{
  "num_key_value_heads": 4,
  "vocab_size": 8192,
  "init_std_down": 0.0,
  "schedule": "wsd",
  "max_seq_len": 512,
  "z_loss": 1e-05
}
MLP neurons of a small language model. Each row is named by its layer, matrix (gate and up: input weights; down: output weights) and neuron, and shows model dimensions 128-255. Each number is 128 + 32 x the weight over its row's rms, rounded and kept within 0 to 255. Numbers have three digits each. A neuron's up and down rows have the sign that makes its largest values positive.
After each neuron's rows is what it responds to, as a language model described it from the Wikipedia text at the highest values.

L12.gate386:147126159123075156117107174159134138099122148111079115123089123177073175140099131101148129108116139105165160109117129146124167154100153137152156145134089099135058136117136107143136161100132112070117079118154126188175132137156095193101094107166072131115148175101166131165134159156168111151147189128121099194091069136118126162096154106191128153158155077127160131158161138121036130112142
L12.up386:085134133099129130145076149131178089103151129121160122112099158172074185152096120116123157178140111103118146153117089092132166130138112104092112120122113150125113143089124118071132130137133117082091133099103131122100112160089108126130186098130148097104129066175130168188115102109136142126099116128145140195065138172161110199076190134116191146118099094118139095080155139090115148138088
L12.down386:173118088038080189130148168053102130112136174144097120123105129147064139134072060118125094131098137078158179179119188104143118113128114170125095140143081139128126091089161149149170093180116138149142125119098094125190094142142107158101127140153143127091135142123115103105107193184141143180159091134116133111113101134079091138095147082157174119109171069153138123122139117118096093158172
Responds to: Inner syllables of names. Mid-word fragments inside personal names, mostly Chinese and other Asian ones, such as Xiaoping, Jinping, Ching-ling; also initials and other foreign names.

L4.gate288:088151137168128118149074172126154139057075095086121112151095121114132115048122116134097075140052135137132116129170120096091154123155105090082125108077103152129143175135150081119157182161139093142138147114124143098147114129144115133142095164138139117107161137174132137113164161085089124162215128152170097188086115149175168103150151082136188136117116226140099137127100069126114106078053
L4.up288:141140138159104116114091132107141190085118109084075136149084092175191136120086127161103163146139102115111117136125138162076135123127124182140151124141095119127129125155101066105102103125144102189124149119128097090137127081163110108145114128114093132162153153120124093152172216150113124201127151077144098144161066120151146147122103153130121101165124178147110172177132109168101112193160
L4.down288:069097140156117110123136134183102137196116106091155148118170068101135133155077146049144151058063085184128131122080150139113141104128159073154161148188119169071035116129126110132113136079052106138165155108081145110121092142166150133060065131080097129139142105120128133125126083123149102061149155063073143118090206148099116122149108175140091144115126117157176143172139096145142126165144
Responds to: Word-final suffix pieces. Final subword pieces completing a longer word, often a name, taxon, or agent noun, e.g. -idae, -er, -ia, -ette.

L5.gate429:107113113139129137173082113159137111184139156102150155140147155066050080081092180149092096120120117108174140119108144143106203127163146160126136104116080122074073089116156043092116113109119140109181119104135111140125097125161183127114130124156160091119103130140088093131144119063105081153098114141068071126113086119106133164098167210097100150088110128136115126231129174116113109151074
L5.up429:171131161159089113113157137086154074137079178114081158117159069127121122166118123124125123131115116188125112109147119130163106152153104125172122209155126163121096146101137082115155060119107123171157183091108111081115144086119160135100116078162110125133107162096170118148175085105139183096118175139087094067111133136175047134129120065127134166120140091118066124074180134109141166105142
L5.down429:130098121118116134181081127104097160104149126128133093187138094138120153090127123128175102145101191115112137123126148136167105173134081129127100155173154066171137162135114195104140172091142096134070100081195110189073122121132127171138120166092139094115105133113123199112124109151098161092141164145177118109098159098155064128147124103129119136159105093093111090096111141133126180164089
Responds to: Word-final subword pieces. Closing fragments that complete a word split across several tokens, in varied prose, such as boo-ster, wan-ing, exp-ense, Heilongji-ang.

L5.gate508:171147056127124151117110126150167100094061139070181107069125100145126113120072127143145143177072099161139104170110158174155189166157097105169159102175187157202087111124180097114077122129067187149124155102117126113097075148152089131120138184067125166101139119061098073113140145113119147061121098167085116110111154116128132135148131165097071145130161131126124160097086160130102138180170
L5.up508:156190145097049117184150143174159152070099104126115171062141150080132123061139133140103123176100087124071103094100134118113120105164127111142107127178157122168121149138098096152136192173094125132153150137135100113122099148132136156160099095098117123051131101106146139087112107141135159065166125114150102113159104122138084088145107103093129126115146139152101100121124103081123114125066
L5.down508:107067148112130128100147127156081122112118140182067137098106161099138178150076126084103123108184151127078092092134129085198157152099070120099170147127146081098155111074136148154108163086151164130101159142125145156125137145155147168113110123096154104193132141124064183136105102153084098156126125138170135123177156068124097144127091131121145095136104135067109121110144159137143104091127
Responds to: Word-completing subword pieces. Middle or final subword fragments that complete a word split into several pieces, often before a plural or suffix, e.g. cho-ir-s, transmit-ter-s, beli-ev-ing.

L4.gate622:059097117171135138093127109127070169145210137090096204154119127151116124135169076138088108126119100174102106078136111202066165172120103124141107181115128086160162140144083051091169105122095168151099112144138130151176105072144143120104140129130124135099147157123150114119154079151173084111171143136103155123136143128188137144141129145109092121140132138093079098097146145152108151127173
L4.up622:119139109135157113103064139108136159160115159075148143159093140135141213134147145086104124145132190116098099130155143178107112116100092124139102076148143120089115092140137104159139103122151120159137075116170155166147164112122088163107172116194140113158191135107137167155078152086150170116114143084137121134112110107204153077111174099079080072080175154125120129084150124136077119151115
L4.down622:161033095145161103181164128085185135130090139149139075152130110087081153084049187086083153140171105170130102141125136143103092104119131127102106131151130105052114114123173095139158148094141149180127095137074164120146140129155142177081183140091120119149156114103162161138108193051089123123119144087125141137110082109173184113125119114079157089070151122118138122178135137156146120158126
Responds to: Mid-name word pieces. Word pieces partway through proper names, often foreign (Japanese, Welsh, Spanish) in tables or lists, e.g. O-chi-ai, Se-ki, Plaid C-ym-ru.